MLP neurons of a small language model. Each row is named by its layer, matrix (gate and up: input weights) and neuron, and shows model dimensions 352-479. Each number is 128 + 32 x the weight over its row's rms, rounded and kept within 0 to 255. A neuron's up and down rows have the sign that makes its largest values positive.
Before each neuron's rows, "fires in" lists the words (lower case) most often at its 100 highest values on Wikipedia text that the model never trained on.

fires in: "central", "eastern", "kalev", "northern", "southern", "rock"
L3.gate1322 [173 168 117 152 128 137 130 159 159 131 123 148 132 139 122 122  94 173 151  74 127  94 124 157 158  76 178 138 142 154  97 171 140 140 165 127 216 192 140 142  98 181 145 147 110 102 114 105 128 132 129  81 120 123 129 195 134 137  99 148 108 145  81  89 123 118 129 148  99 113 108 141 122 129  88 149 120 151 103  93 199 120  91 158 155 156 133 107  85 122  56 139 139 118  85 100 147 112  92  93 139 121 109 161 148 169 152 174 160 179 116 121 188 112 137 155 151 187  80  95 137  50  76 149 164 120 120 167]
L3.up1322 [ 99 166 105 177 112  92 138 110 115 148 121 146 162 108 158 113 106 160  55 108  89 121 156 117 120 143 165 164 127 152 113 148 151  93 105 152 179 186 177 153  96 153 122 142 127 140 107 187 190 103 132 158 130 130 132 137 117  96  93 167 114 161 129 143 102 114  98 151 158 124 136 129 150 149  84 131 129  94  89 160  74 138 101 143 118 166  83 125  90 152  68 124 112 189 141 180 160 125 107 145 113 141 166 121 140 157 102 157 183 168  97 130 195 166 168 166 173 173 164  92 170 118 138 118 130 149 191 121]

fires in: "such", "one", "result", "1", "a", "of"
L7.gate349 [143 122 156  99 122 138  63 167 121 107 142 119 182 126 187 151 158 110  91 136 115 136 117 103 139 136 127 144 139 131 126 120 133 102  83 165 134 135 156  93 154 157 134 142  97 145 131 159   3 118 181 134 103 130 115  91  86 101 180 132 121  75 158 101 184 115 144 110 104 129 160 117 137 130 162 138 140  64 134 140 168 175 102 149 110  97 106 197 133 105 103 108 109 109 105  92 109  89 162 113  93 141 117 102  71 123 132 121 103 136 120 112 117  99 137 104 144 144 156  95 144 126  44 124  90 114 119 161]
L7.up349 [145 175 106 129 130 129 158 157  97 149 132 163 146 116 157 135  86 134 115 146 113  86 161 112 132 133  98 123 122  94 107 157 124 151  61 132 128 144 124 116 143 145 173 144 121 142 171 134 145  79 119 127 171 130 167 106 199  87 142 136 145 151  97 157 149 164 148 128 112 154 171 200  96 183 138 148 116 129 128  95 100 149  57 123 138 108 155 141 137 133 139 104  74 102 107 159 183 126 135  89 109 150  72  80 134  99  85 145 132 135  85 105 112 115 210  91 129 113 136 181  84 105 101 168 148 137  69 144]

fires in: "of", "to", "however", "in"
L7.gate332 [183 127 104 125  92 133  91 184 139 109 123 198  83  90 138  92 157 163 149 179 129 218 114 158 127 141 136 100 109 135 146 167  88 138 141 128 130 119 142 140 103 163 154 129 188  93 138 133 170 103  74 114 136 146  97 135 174 103 159 123  47 137 125 100 166 133 162 152 150  88 130 170 158 106 175 115 180 110 194 207 130  84 134  97 148 159 142 142 178 159 163  93 118 122 135 120 140 136  74 115 174  87 130 138 110 145  72 102 150  65 176  86  91 118 120  59  85 138 127 161 139 157 135 131 111 136  51 159]
L7.up332 [156  88 127 135 104 169 102 113  95 123 137 151 142  95 133  71 143 126  84 209  92 202 103 147 100 161 139 108 119 162 106 137  94  95 105 105  99 124 164 108 143 116 139 103 114  91 104 122 115 153 125 103  93 110 128  80  76 150 126 139 179 173 109 143 161  99 111  83 151 213 128 159 191  87 142  73 136 190  96 121 166 145 144 127 133 154  86 142 110 126 156 130  80 120 153 193  61  79 126  87 162 159 179 163 121 140 159 130 103 182 163 113 100 126 135  96 119 166 118 108 184 158 114 119 137 147  74 104]

fires in: "in"
L7.gate1134 [165 107 123  53 106 131 127 117 125 117 166 138 106 138 133 133 133  43 104 174 181  76 125 198  88  66 153 120  77 130  64  79 102 101 101 130  55 127 124 108 116 115 124 142 156 106 141 165 126 101 134 155  78  84 154 126 171 104 114 118 135 112  64 128 153  94 186 158 134 164 131 139 139 121 119  61 122 177 156 189 186 125 158  80 147 103 129  95 100 147 105 134 136 128 140 187 113 126 112 131 159 116 161  85  76 115 186 175 124 156 181  72 143  94  95  68 113 179 129 141 132  79 119 132 100  94 135 162]
L7.up1134 [ 82  93  97 145 123 137  83 119 157 113 152 135  93 114 108  97 110  90  77 138 151 111 181  85 118 113 107 108  92  32 123 153 105 154  93 118 155 150 184 149 159 140 122 166 124 177 197 109 146 112 123 126  84 135 115 184 121 143 154 140 148 161 179 142 195  77 158 143  94 158  63 155 151 125  54 163  89  87 138 130 132 130 149 118  97 110 148  94 149  81 123  89 143 116 145  94  91 141 128 130 152 113  91 172 101 114 117  92 160 110 140 116 132 132 127 100 170  95  89  97 132 136  83 139 118 101 152  75]

fires in: "in", "around", "of", "over", "near", "at"
L7.gate673 [125 153 112  85 115 152  92 161 122 169 143 113 113 104  77  68 107  76 108 130 155 208 112 138 150 150 141 146 108 118 131 135 146  86 131 195 120 115 133  96 174 139  72 169 106 111 113 147  74 104 160 119 133 122 101 149 160  56  69 129 111 169 117  98 137  82 120 126 138 167 126 142 143 174 116 139 139 162 184 149  98 109 133 114 102 134  86 133 125 142 174 131  99  62 109 176 120 115 129 127 124 106  92 124 173  94 122 171  80  91 149 111 127  79 130  86 158 131 145 189 159 143  79 186 153 160  74  74]
L7.up673 [176 100 129 114 113 211 132 110 153  95  56 136  93 147 158  73 121 136 119 114 149  97 124 136 125 152 174 118 148  91 158 183 136 100  85 114  71 107 137 143 167 115 114 123  98 170 110 136 177 190 123 114 109 144 138 108  82 122  76  89  90  99 134 114  80 134  75 140 124 115 173 140 164 173 119 138 156 162 113 160 114 147 145  73 166 110 127 151 158  77  92 170 160 170  88 139 137 112 135 221 104 129  61 113 120 123 107 125 175  92 116 122 128 129 117 188 114 138  84 135 103 138 171 131  82 106 155  86]

fires in: "party", "leaf", "votes"
L3.gate681 [132  96 145 190 133 173 105 146 123 129  90 183 150  89 114 141 127 152 113  96  71 145 131 148 139 122 127 127 132  94 120  73 129 142  99 123 147 156 117 131 128 120 114 148  54 122 103  94 142  93 138 180 162 156 144 156 173  93  97 152  80 144  77 127 109 134 181 177  91 190 159 108 102 137 136 140 159 166  98 168 156  90 126 120 142 192 145  92 165  91 154 156 153 138  92 113 174 157 124 112 104 153  85  78 137 128 125 178 131 104 136 162  67 153 118 184 135 108 125 122 180 180 200  77 148  72  86 111]
L3.up681 [121 119 161 141 160  88 156  90  77 141  83 111 147  81 160 101 114 170 154 115  61  86 138 143 154 137  80 145  65 125 190  82  97  94 145 117 103 137 135 180 154 141 167 106 130 109 120 153 142 110 123  91 178  94 134 123 112 148  77  96 150 153 150 121 128 124 165 155 128 135 137  63 106 112 158 116  81 187 139  81 128 131  85 173 112 151 107  74  90 176  99 108 184 171 104 114  58 152 127 106 132  54 124 183 141 140 107  67 125 137 127 179 133  93 143  74 153 132 122 108 136 132 149 133 138  88 165  47]

fires in: "the", "of", "for", "in", "to"
L5.gate1143 [138 172 202 159  95 143 152 174  95 141 124 100 103 160 154 154 121  73 169  64 117 141  99 101 135 152  72 128  67  81 117 140 103 175  82 163 120  99 165 110 167 145 108 144 109 136 121 111 148 107  82 121 143 158 143 180 146 110 172 112 128  81 121 160  73  98 114 154 109 108 140 148 139 146  92 166 132  81 136 138 182 110 103  91 143  78 113 120 121 136 146 146 126  96 168 170 108  72 133  87 177 187 167 163 124  75 126 191  95  90 111  98  83 118 154 151 144 122 140 105 114 148 151 140 119 116 114 112]
L5.up1143 [ 88 114  96 118 119 147  67 104 100  39 140  97 114 125 100 111 139 131 108 163 150 173 120  85 116  89 114 155 103 120 138  73 170 117 105 123 125 102 116  48 184 158 116 155  81 156 167 104  71 160 159 186  92 163 153 134 150 122  95 128 121 166 129  73 145 106 111 100 124 173  98 162 119 141 115  89 133  88  94 122 101 108 150 124  83 117 130 145 141  86 172 116  64 159 114 120  82 118 162 135 166  75  90 118 106 122 154 169 164 116 211 111 170 122  96 138  61  69  85  81 123 152 114 129 127 165 135 159]

fires in: "a", "this", "to", "did", "latter", "the"
L6.gate1288 [104 155 167 146 147  88 159 168 155 125 119 164 108 104 168 179 176  65  98 106 120 140 179 142  75 154 104 130 126 166 140 119 147 146 135  98 142 156 141 168 127 123 140 145 138 158  74  53  69  88 115 100  69 135 151 130 163 142 119 158 119 161 126 128  81 150 181 119 106 163  96 187 162 141 154  96 148 113 142 118 145 127 132 105 131  97 122 139 109 117 108 117 150 134 161 138  97 167  96 209 105 167 137 117 133 166 114 132 124 117  96 118 109  79 123  91 123  83 110  77  81 140 114 171 136 135 109 174]
L6.up1288 [136 145 172 112  52 155 154 130 129 142  93 100 156 112 137  97 119 125 103  57 172 104 103 121  84  86  98  92 169  97 136  88 103 154  80 123 121 140  98 161 136 172 116 139 177 154 143 134 144 149 124 128  92  92  87 191 104 146 146 171  97 172 123 132 173 119 159 157 181 148 166 147  72 184 113 136 146 165 123 130 181 124 148 102 115 185 178 137 163 119 140 106 175 110 186  95 145 176 159 137 164  85  89 135 111 143 120 136 119 212 136 119 145 121 123 130 186 166 142  96  95 151 107  98 156 133 130  85]

fires in: "to", "be", "in", "with"
L5.gate416 [179 175 154 130 129  60  92 116  97 130 137 180 136 112 117 106 103 113 136 179 158 191 177 165 100  92 189 180  97 116 131  94  90 105  50 135 181 129 125 134 159 168 147 162  73 173 119 127 106 125 123 121 206 144 121 163 188 101 178  92 108 137 116  82 134 125 123  97 133 140 125 122 176  96 155 163 139 156  79 151 161 101 111 215 152 112 109 178 108  99 147  71 145 118 131 129  96 135  79 114 176 122 161 125  83 132  75 148  70  97 108 154  97  99 148 101 140 131  86 105 175 131 141 174 115 129 138 119]
L5.up416 [163 116 195  83 143 120 119 145 112 129 181 169 152 111 202  55 125 165 108 254 181 147 131 141 112 121 152 152 101 186 131 161 101 124 107 148  78 150 140 151 106 163 121  88 134 118 120  65  56 136  99  96 130 131 110 178 148 124 154 149 109  79 152 111 160 120 169  78 199 125 131 135  79 164 119 157 133 185 109 153 100 101 172 137 141 185  98 133 135 106 140 127 117 111 157 138 106 161 133 180 142 180 171 158 164 110 105  57 130 124 120 154 210 142 143 146 107 190 134 142 162  41 130 171 118 151 137  69]

fires in: "the", "in", "to", "through", "at"
L6.gate1235 [212 132 133 158 105 106 109 158 168  84 115 119 108 113 166 113 121 133 119  81 121 171 146  90 187 153 109 151 132 172  85  74 161  81 129 156 117 154 153 157 147 146 152 123 147 143 129 114 120 142 172 102  45 115 201 114 146 132  99  94  86 134 140  95 119 140  89  58 163 154 121 147 153 174  93  94 148  91 198 141 107  80 173  86 143 146 118  51  85 162 108 145 122  99 132 165  96  69 103 126 171  70  92 155 114 133 171 107 110 169  72 139  41  96  83 111 108 125 142  88  86 110 148 121 121 119 127 171]
L6.up1235 [128  91 120 128 108 122 110 139 178 143 143  72 128 145 159  80 141 103  88  98 153 109 105 147  50 154 115 177 103  71 161 126 111 116 108  72  86 153 108 103 130 123  90 148 125 156 123 185 113 102 118 142 113 132 128 110  74  96  79 140  88 155 141 102 118  87 161 157 127  88 160 101  98 148 112 102 136 101 219 166 136  87 122  91 158 150 172 129 139  95 182 134 140  78  77 174 104 144 196 123  58  90 127 140 178 134 128 110 128 148  86  91 169 125  90 115 108 135 114 106 137 163 152 117 123 140 200 117]

fires in: "the", "in", "at"
L6.gate539 [127 134 126 108 148 139 104 122 137 101 157  90  60 151 153 138 155 119  89 165 124 143 153 137 124  72 176  77 104 177 119 157  67 118  91 124  84 119 135 117 171 108 115 188 121 160 132 180 154  74  89 149 145  86 150 120 103 143 168  51 129  83  60  85 176  71 132 192  98 175 105 194 113 118 119  73 134 127 113 151 164  71 120  72 156  84 135  69  89 162 146 188 120 126 101 158 150  70 158 185 157 181 102 106 134 101 168 135 147 106 140 106  69  61 109  86  96 166 118  65 106 105 166 150 132 154  81  78]
L6.up539 [158 151  89 138 137 232 160 137 156 164 114  76 109 169 183  98  89 142 115  74 164 176 123 141 136 119 145  95 138 122 100 118 169 139  85  60 120  83 117  32 169  98  66 127 108 148 127 150  80 169 116 119 152 117 111 118  96  72 105 131 163 167 105 159  95 106 131 101 118  71 104 105 161 135 139 140 135 163 104 108 136 140 214  90 135 160 172 131 142  67  76  98 117  83 102 133 194 152  76 132 120  76 143 116 154 146 138 220 121 120 158 164 127 127 126 148  86  98 142 107  84 110  76 125  91 145 128  78]

fires in: "eastern", "close", "rock", "western", "side", "ministry"
L3.gate83 [170 125 148 123 142 109 111 148  83 108 115 113  99  69 162 148  80 113 128 153 117 147 114 134 138  70 169 127  94 131 184 143 146  80 141 163 172 104 110 196 169 164 140 102 117  70 135 166  84 132 178 118 109 160 196 106 149 157 152 173 165 153  97 122 171  65 138 120 144 175 144 137  99 158 137 149 161 133  55 108  92 119 142 127  81 160 164  99 122 179  88 144  75  44 185 103 152 122 152 107  94 138 149 194 131  83 100 116  98 212 192  64 167 145 161 143 138 151  88 106 126 109  96 112 123 150 122 143]
L3.up83 [155 132  98  78 171 160 167 114 172  87 148 114 145 183  86 136 110 157  88 121  76 108  94 120 120 101 110 155 136 167 172  66 135 121 169 105 201 141 156 100  97 113 125  80 144 165 106 137 164 154  87 145  90 114 202  90 150  91  97 186 142 150 123  94 140 108 110 184 127 124 159 126 136 106 111 158 139 135  68  82 175 141 107 149 132 207 113 146 128 145 121 171 135 143 112 125  96  65 153 111 163 198 137 115 168 100 144 172 146 115  97  76 109 127 162 106 165 100 128  94 142 105 110  88 118 136 125 109]

fires in: "political", "although", "social", "while", "though", "psychological"
L3.gate554 [152 126 131  81 125 153 133 160  87 157 133  83 120 154 103  97 153 189 143 158 171  85  88  76 135 139 189  65 109 156 120 177 109  81 134 166 134 163 150 120 140  76 147 130 124 148  96 164 131 150 149 117 118 127 139  93 151 127 125 121 126 133 110 133 145 193 126 203 133  68 141 112 134 130 152 184 168 139 165 120 150 163 154 170 170 139 136 106 123  99 163 105 102 120 171 141 160 107  83 123 119 126 144 145 129 118 166  97 163  65  94  63 139 114 204 150  73 105 142 102 128 130 130 201 177 131 121 136]
L3.up554 [176 178 160 109 129 148 164 121  96 167 147 143 129 170 176  88 174 156 135  97  90 127 139 138 152 113 107  79 142 141  63 191 142 129 178 146  77 190 120 128 134 131 132 132  94 111 152 149 129 118 156 144 174 171 163 130 153 102 120 136 130 189 124  71 123 114  85 139 101  82 179 126 179  78 124 160  60 136  90 150 143 125 105 115 139 106 127 136 137 124 114 109 151 168 100 132 179 176  77 152 149 205 112 136 168 164 148  93 139 139 100  74 115 115 127  97 139 184 207 122 189 186 122 145 179 131  96 133]

fires in: "of", "to", "by", "from", "under"
L5.gate219 [126 133 120 166 112  80 115 178 125 138 109 161 112 106 138 111 132  69 103 100 140 124 119 158 126 121 190 104 120 153 182 119 135  98 161  90  71 162 165 103 133 125  81 145  89 185 111 162  92 125 100 136 153 134 134  41  95 133  96 122 141 164  89 194 180 148 106 134 176  99 142 132  72 126 174 142 171 113 130 179 150 102  70 106 135 128 100 132 134 132 100 115 101  98 139 175 154  69  64  89  96 156 149  99  70  97 128 138 180 157 128 100 123 103 141 168 140 170 120 147 113 187 125  84 149  75 128 122]
L5.up219 [147 138 128 113  97 140 153 113 131 144 184 171 144 198 136 170 199 157  81 126 113  82 125 105 105 155 144 169 159 137  48 122 137 115 151 120 125 150 118  99 121 154  54 156 133 143 106 139 134 142  75 127 152 157 129 140 155 142 121  84 148 137 140  91 158 131  77  71 164 122 195 138 105 126 111  66 124 173 168 109 176 148 124 123 166  78 133  94 175 117 149 138  94 101 203 107 168  73 139 137 150 158 158 100  61 111 144  93 165 139 139 113 123 113 132 117 132 140  94 148 117 115 129 129 100 169 120 127]

fires in: "in", "to"
L6.gate1143 [100 111 159 127 155 174 116 139  80 110 130  68 165  83 128 168 123  83 111 115 137  92 110 143  97 168 112 205 121 121 128 135  99 148 140 171 157 156 185 119 156 115 111 121 141 174 111 176  89  70  86 119 106 161 104 189 161  70  73 107 131 139 180 135 148  88 124 127 159 159 112  85  64 109 125 111 159 107 130 107 117  64 170 114 162 128 122 116 146 150  85 122 103 134  83 122 118  68 151 116 161 147  73 125 107  99 111 135 136 152 122 136 132 168  91 150 159 128 109 129 130 185 101 140 101 186 134 128]
L6.up1143 [ 94  94 134 106  76 111 105 156 128 101 181  62  74 128 162  92 147 159 101 158 142 122 128 136 152 103 181 124 107 166 161 109  98 105 155 151 113 109  97 122 131 119 147 146  88 200 112 171  53  99 163 147  87 128  98 137 152 115 155 143 132 138 148 148 176 114 157  88 172 127 146 142  94  52 148 121 110 171 170 123 104 155 191 176 120 105 147  52 122 162 115 146 166 154 112 141 144 135 140 148 210  88  77 154  68 108 111 112 150 166 132  97  52  99 111 101 144 139  94 122 106  73  95 142 157 171  66 174]

fires in: "with", "to"
L6.gate136 [146 149 159  86 129  69 129  91  92 132  78 101 102 117 115 165 118 113 122 132 129 133 146 176  71 138 113 139 102 132 154 140  96 133 101 112 116 113 113 106 121 130 127 137  94 193 178 134 116 163 151 171 146  60 106 103  87  74 120 133 172 149 156 153 159 147 127 126 151  95  93 119  69  97 197  90 128 138  83 160  96 119 120  68 135 156 183 109 148 122  86 168 105 101 107 146 182 101  86 157  65 132  92 151 136 130 105  82 162  97 104  69 105 131 169 138 194 167  86 109 145 159 113 123 136 141  95 107]
L6.up136 [104  98 170 112 178 172 160  85  96 112 141 121 124 113 102 184  93 198 134  88 118  90  94 100  96  85 129 141 126  90 125 120 101 163 135 139 124 139 164  75 123 109 107 143 115 120 100 129  69 168 135 131 113 120 147 118 127  91 118 150 142 170 110 168 114 162  90  94 148 159 180  81  92  85 176 137 135  98 104  12  95 193 174 122 164  96 112 122 160  79 150 137 151 114 129 147 139 102  90  77 109 119 123 134 161  56 124  86 141 133 119 128  54 148 156 112 174 112 104 128 173  87 159  98 145 146  94 147]

fires in: "in", "april", "january", "june", "august", "for"
L7.gate987 [167 187 125  77 103 151 114 151 163  80 101 173 127 110 101 126 149 137 178  96 133 144 103 156 123 113  80 103 126 117 160 145 173 168 187  83 126 123 103 142 149 157 124 170 107  52 135 109 137  73  99 138 105 106 118 101 107 115 149 119 101  92  74 115 126 104 175 166 165  62 114 143 108 151 101  72 166 101  97 171 134 127 124 116 126 166 172  71 149 136 145 123 149 131 113 110 118 108 133  62 166 114  89  90  65 143 197 136 116  86  91 149 100  81 109 137 175 126 187  65 164  98 164 142 122  98 120  91]
L7.up987 [ 92 153 161  93  94 141 133 123 155 150 165  82 116 109 132  83 175 143 113 187 227 136 179 114 113  77 139 204  97 181 114 137 122 114 123  91  63 163  79 135 181  75  84 115  68 118 147 153 115 131 124 135  98 168  49 113 150 130 130 152 172 147 141 120 103 106 142 112 111  88 129  84 135 116  77 108 121 155 116 117 105  86 134 162 130 131 106 149 156  97 134 148 108 118  98 135 140  87 105 112 127 101 143 160 116 102  82 149 120  79 153 110 167 124  82 113 156 107  96 129 147 127  85 167  89 140 110  95]

fires in: "the", "of", "on", "westbourne"
L7.gate1191 [124 206 130 155 117 116 100  58 155 174 112 108  85 126 138 133 124 142  89  96 125 167 195 103 144 119 119  73 152 122 119 139 168 153  85 136 134 141 153 132 158 151 104 136  81 113 117 113 136  99 101 167 121 131 101 152  97 135 109 118 103 136  48 120 140 106 105 129 102 139 118 151 121 133 118 138 163 118 113 173  71 110 119 147 156  86 147 149 114 133 114  95 127 164 137 106 144  96 151 179 126 100 107 134 119 121 131 172  88 113 124 162  88  92 140  99 156 168 172 101  63 118 185 156 127  79 153 126]
L7.up1191 [ 75 109 152 165 143 124 111 141 132 133 139 177  98 129 115  86  98 193 156 137 153 132 185 130 104 126 190 101  61 163 132 117 166 143 122 133 102 116 128 146 124 116 160 174 106  98 168 144 104  97  67  88 126 138 165 110 157  99  93 154 155 124  97 183  77 122 137 127 106 108 143 123 126 170 154 141 123 146 159 133 159 118 164 111  90 131 163 120  74 100  98  78 100  91 151 126 132 174 128 141 105 158 155 119 146 155 140 138  68 113 152 130 137  93  99 149 107 116 218 122 109 140 116 208 108 133 150 101]

fires in: "part", "liga", "league", "census", "simplified"
L3.gate863 [103 123 151 109 116 144 101 117 187 145 138 140 134 129 152 135 138 111 120 122 165  66  82 124 135 108 162 149 145 116 175 189  68  82  79 174 165 161 108 193 110 116 126 141 113 149 138 110 112 115 127 169  92 116 186 209 121 103 135 106 126 149 101  64  90 155 115  86 126 167 137 174 183  83  33 111 101 126 199 145 148 166  59 201 136 108 115  74 150 129  93 159 150  92  88 102 121 131  62 109 114 177 162 128 143 144  96 124 170  37 116 108  88 148 209 114 140 108 127 140 133 129  99  85 188 113 125 121]
L3.up863 [156 106 168  79  72  77 135 125 160 153 116 200 146 119 158 105 127 122 167 146  95 156 119 115 109  87 172 150 155  62 143 205 109 129 119 131 148 140  53 101 132  89 148 157 165 135 100 125 111 100 152 127  40 144 170  82 196 102 117 158 142 136  38  88 119 127 141  72 124 176 117 107 166 124 133 104  84 134 144 121 173 120 107 109 155 168 157  72 129 151 138 134 155 110  98 109 150 124 107 104 139  94 110 119 143  88 115 109 159 117 149  88  84 130 172 155  97 144 213 125 176 159 102  87 248 101 134 108]

fires in: "had", "served", "replaced", "merged", "led"
L3.gate257 [ 62 107 115 147 113 156 135 119 152 108 153 125 155  52 107 117 115 133 161 140 114  78 148  78 173 131  73 127 132 124 133 164 171  95 165 147 152 190 112  69 137  88 160 152 141  93 148  97 121 135 146 144 197 105  86 149 173 126 110 145 154  34 125 171 191 145 164 131 195 113  86 170 155 166 153  90 122  79 116 119 126 162 135 124 103 160  97 102 113 154 118 145 140 141 139 107 142  91 100  93 197 170 115 114  84 151 158 147  95 174 120 125 163 130 152  67 147 133 123 128 103 132 132  89 124 135  77  73]
L3.up257 [139 110 154 159 143 142 146 122 163 140 162  86 140 162 169 136 122 198 154  94 151 153 135  65 117 123 139 155 107 133 108  59 143 162 152 169  85 173 116 152 211 111 132 102 164 193  97 130 161 101 155 135 141 119 133 146 166 123  94 189 101 134  65 154 121 112 163 139 165  88 140 163 135 166 137 136 113  89 148 117 145 160 156  99 111  90 146 166 116 159 110 119 114 125 164  99 102 109 114 121 119 201 107 154 140 115  85 121 153 126 141 107  72 166 133  96 124 130 134 148 178 138  88  55 129 149 119 115]

fires in: "s", "sea", "maritime", "water", "birth", "born"
L3.gate954 [155  82 190 125 143 129 149 109 114 187 100 113 137  74  98 144  91 166 173 185 183  84 161  94 123  84 156 113 153 118 173 130 172  80 126 185 125 175 115 127  92 125 150 154  97 132 102 179 115 149 104 143 116  63 163 144 146 111 127 160 156 151 160 122 133 118 176  97  65 137 127 127 155  95 134 127 187 113 182 121 118 122 161 147  64 128  96 119 138  91 169 171  80 109 184 135 171 112  89  65 101 172 138 147 124 154 158 148  40  63  97 139  76 125  68 177 113 166 150 119 121 159  84 155 137  91 161 103]
L3.up954 [157 135 124 160 138 141 137 112 129 157 130 119  91  77  95  62 105 133 128 121 126 111 100 135  98 137 143 149 140  93 148 152 147  68 163 161 191 153 103 116  85  63 158 135  83 115 134 198 142 147 111 116 159 106 190  91 163 113  85 115 122 181 139  57 118 125 142 149 114 104 132 101 152 108 157 111 128  83 152 142  96 154  99 172 104 105 129 123 153 113 106 109 100  99 104 135 109 127  72 133 142 133 132 139 155  88 147 154 115 133 159 100 103 133 165 168 102 122 151  82 162 111  20 189 168  75 149  41]

fires in: "if", "while", "although", "when", "once", "for"
L6.gate470 [154 135  76 191 105 137  90 132 116 107 116 141 148 130 119 121 118 172 158 138 148 161 135 113 130 167 128  97  96 139 187 122 174 156 204 147  84 109 169 108  83 180 125 130 144 107 152 136 135  80 126 134  84 167  77 119 206 142 134  99 109 159 167 149 118 125 181 141 121 100 179 100 153 129  89 133 147  87 150 123 113 123 176 161 170 184 108 127 140 130  67 102 149  95 166  89 180 142 175 180 133 138 117 126 125 122  93  95 137 119  91  86 186 117 127 141 118  98 159 123 156 156 158 105 127 108 156  64]
L6.up470 [146 136 159 121 132 161 114 124 108 172 141 137  79 110 147 101 112 153 138 149  84 137 150 103  82 148 202 167 147 124  97 144  96 134  99 118 149 112 113 115 148 123 159 118  49 152  70 139 127 146 134 104 118 132 122 138  77 159 133 138 175 103 149  70 159 114 166 101 110 123 133 159 100  97 155 169 102 133  86 111 148 117 137  74 151 162 106 140 108 173 100 111 134 106 155  89  81 156  86 175 136 190 131 107 134 129  89  89  66 152 121 155 103 103 150  98 154 165 111  76 142 164  88 114 127 106  57 109]

fires in: "the", "a", "with", "by", "of"
L6.gate419 [144 121 208  99 150  85 135 152 110  88 132 157 146 130 143 123 137  61  87 162 158 210 103 140 151  99 142 113  53 109 153 111 137 105 106 138  85 103 140 161 204 142  72 125  98 130 166 139  83 119 171 116  58  86 114 159 164 119 143 117 118 119 119 117 150  72 138 112  89 150  98 128  72 109 136  89 108 113  89 134 202 126 128 138  84  92 109 138 101 126 127  79 166  85 157 188  75 104 137 186 169 114 154 132  89 123 182 210 128 131 175 109 155  85 149 150 144 181 103 146 126 120 103 164 100 148 181  94]
L6.up419 [131 179 196 100 117 147  97 150 163 123 148 130 110  65  96 152 133 118 105 137 120 135 159 186 150  82 112 136 128 148 134  90 127  85 125 167  85  80 121 114 136 171 108 114 110 149 132 146  81 125 153 125 105  81 100 123 169 157 133 174 173  81 142 152 167  98 179 108 117 126 110 120  58 170  52 132 125 180  44  81 137 144 158 153 139 127 118 162 131 160 157 147 103 117 142 122 116 183  60  82 199 169 148 205 148 170 113 115 153  58 165 172 130  89 208 141 102 147 122 141  90 122 128 146  91 100  93  96]

fires in: "part", "just", "parts", "completely", "aldehyde"
L3.gate180 [ 76 163 139  47 157  33 146 140 171 155 117 185 116 113 172 145 152 170 155 106 142 164 140 159 159 107 163 149 112 102 120 135 104 162 161  84 105  89 158 121 160  79 111 146 121 134 100 118 150 126  77 115 129 173 112 162 153 143 137 104 124  57 163 134  57  62 172  71 160  96 144 174  83 150 145 107  83 161 171 173 103 104 152  91 127 139 151 166 110 144 104  88 117 143 123 128 128  75 148 117 121 136 120 159 167 128 132 121 125 163 108 175 171 141 176 184 148 154 111 127  97 117 111 181 174 116 116 151]
L3.up180 [ 95 115  81 133 131  95 166 106 128 141 170 160 142  85 130 118 185 140  82 159 117 126 148 149 117  79 122 140 138 115 174 130 151  90 113 171 139 111  83  70 191  93 105 116 135 102  82 201 147  94 127 119 153 190  94  73 104 131  80 140  96 143 170  86 166  96 149 127  60  80 105  97 158 199 119 124 173 136 200 123 128 129 146 133 121 170 133  82 148 141  67 161 171 151 111 147 139 105 186  95 179 178 141 154 240 129 126  64 141 149 111 135 144 139 133  96 122 144 108 168  53 207 118 139 137  52 120 144]

fires in: "to", "for", "of", "into", "in", "on"
L7.gate1085 [131  95 135  43 148 140 148 160 125 117 107 114 127  74 120 128 168 160 117  61 206 110 147 156 126 121 115 158 101 189 108 147 162  96 137 120 124 152 191 136 143 153 130 131 129 107 101 153 187 131 151 142 183  95 117 121 153  95 114 171 130 158  92 132 196 149 123 118 136 114  52 217 121 134 138  66 175 173 109 179 109  98 138 174 139 179 157  50 177 154 106 125 139  80 135 118 138 108  58 109 164 144 116 142  98 125 166 114  61 149 136  86 123  97 103 139 154 134  88 141  97 167 155 143 136 144 117 126]
L7.up1085 [124 121 103 145 132 142 121 142 145  63  94 186 203  98 139 140  88 146 107 121 129  85 155 165 139 121 121 129 159 115 159  97  61  61 123 137 100 129 151  27 122 158 114 149 134 138 115  62 153 102 126 128  97 154 144 113 187  58 143 158 159 169 143 112 132  96 123  90 135 143 138  65  92  97 166 140 129 126 167  76 134 143 109 112  90 168 100 136 139 100 168 127  85 155 145  67 119 147  95 124  91 158 131 179 132 126 111 193  83 139 120 137 173 147 113 120 116 103  86 115 163 113 177 105 111 167 125  85]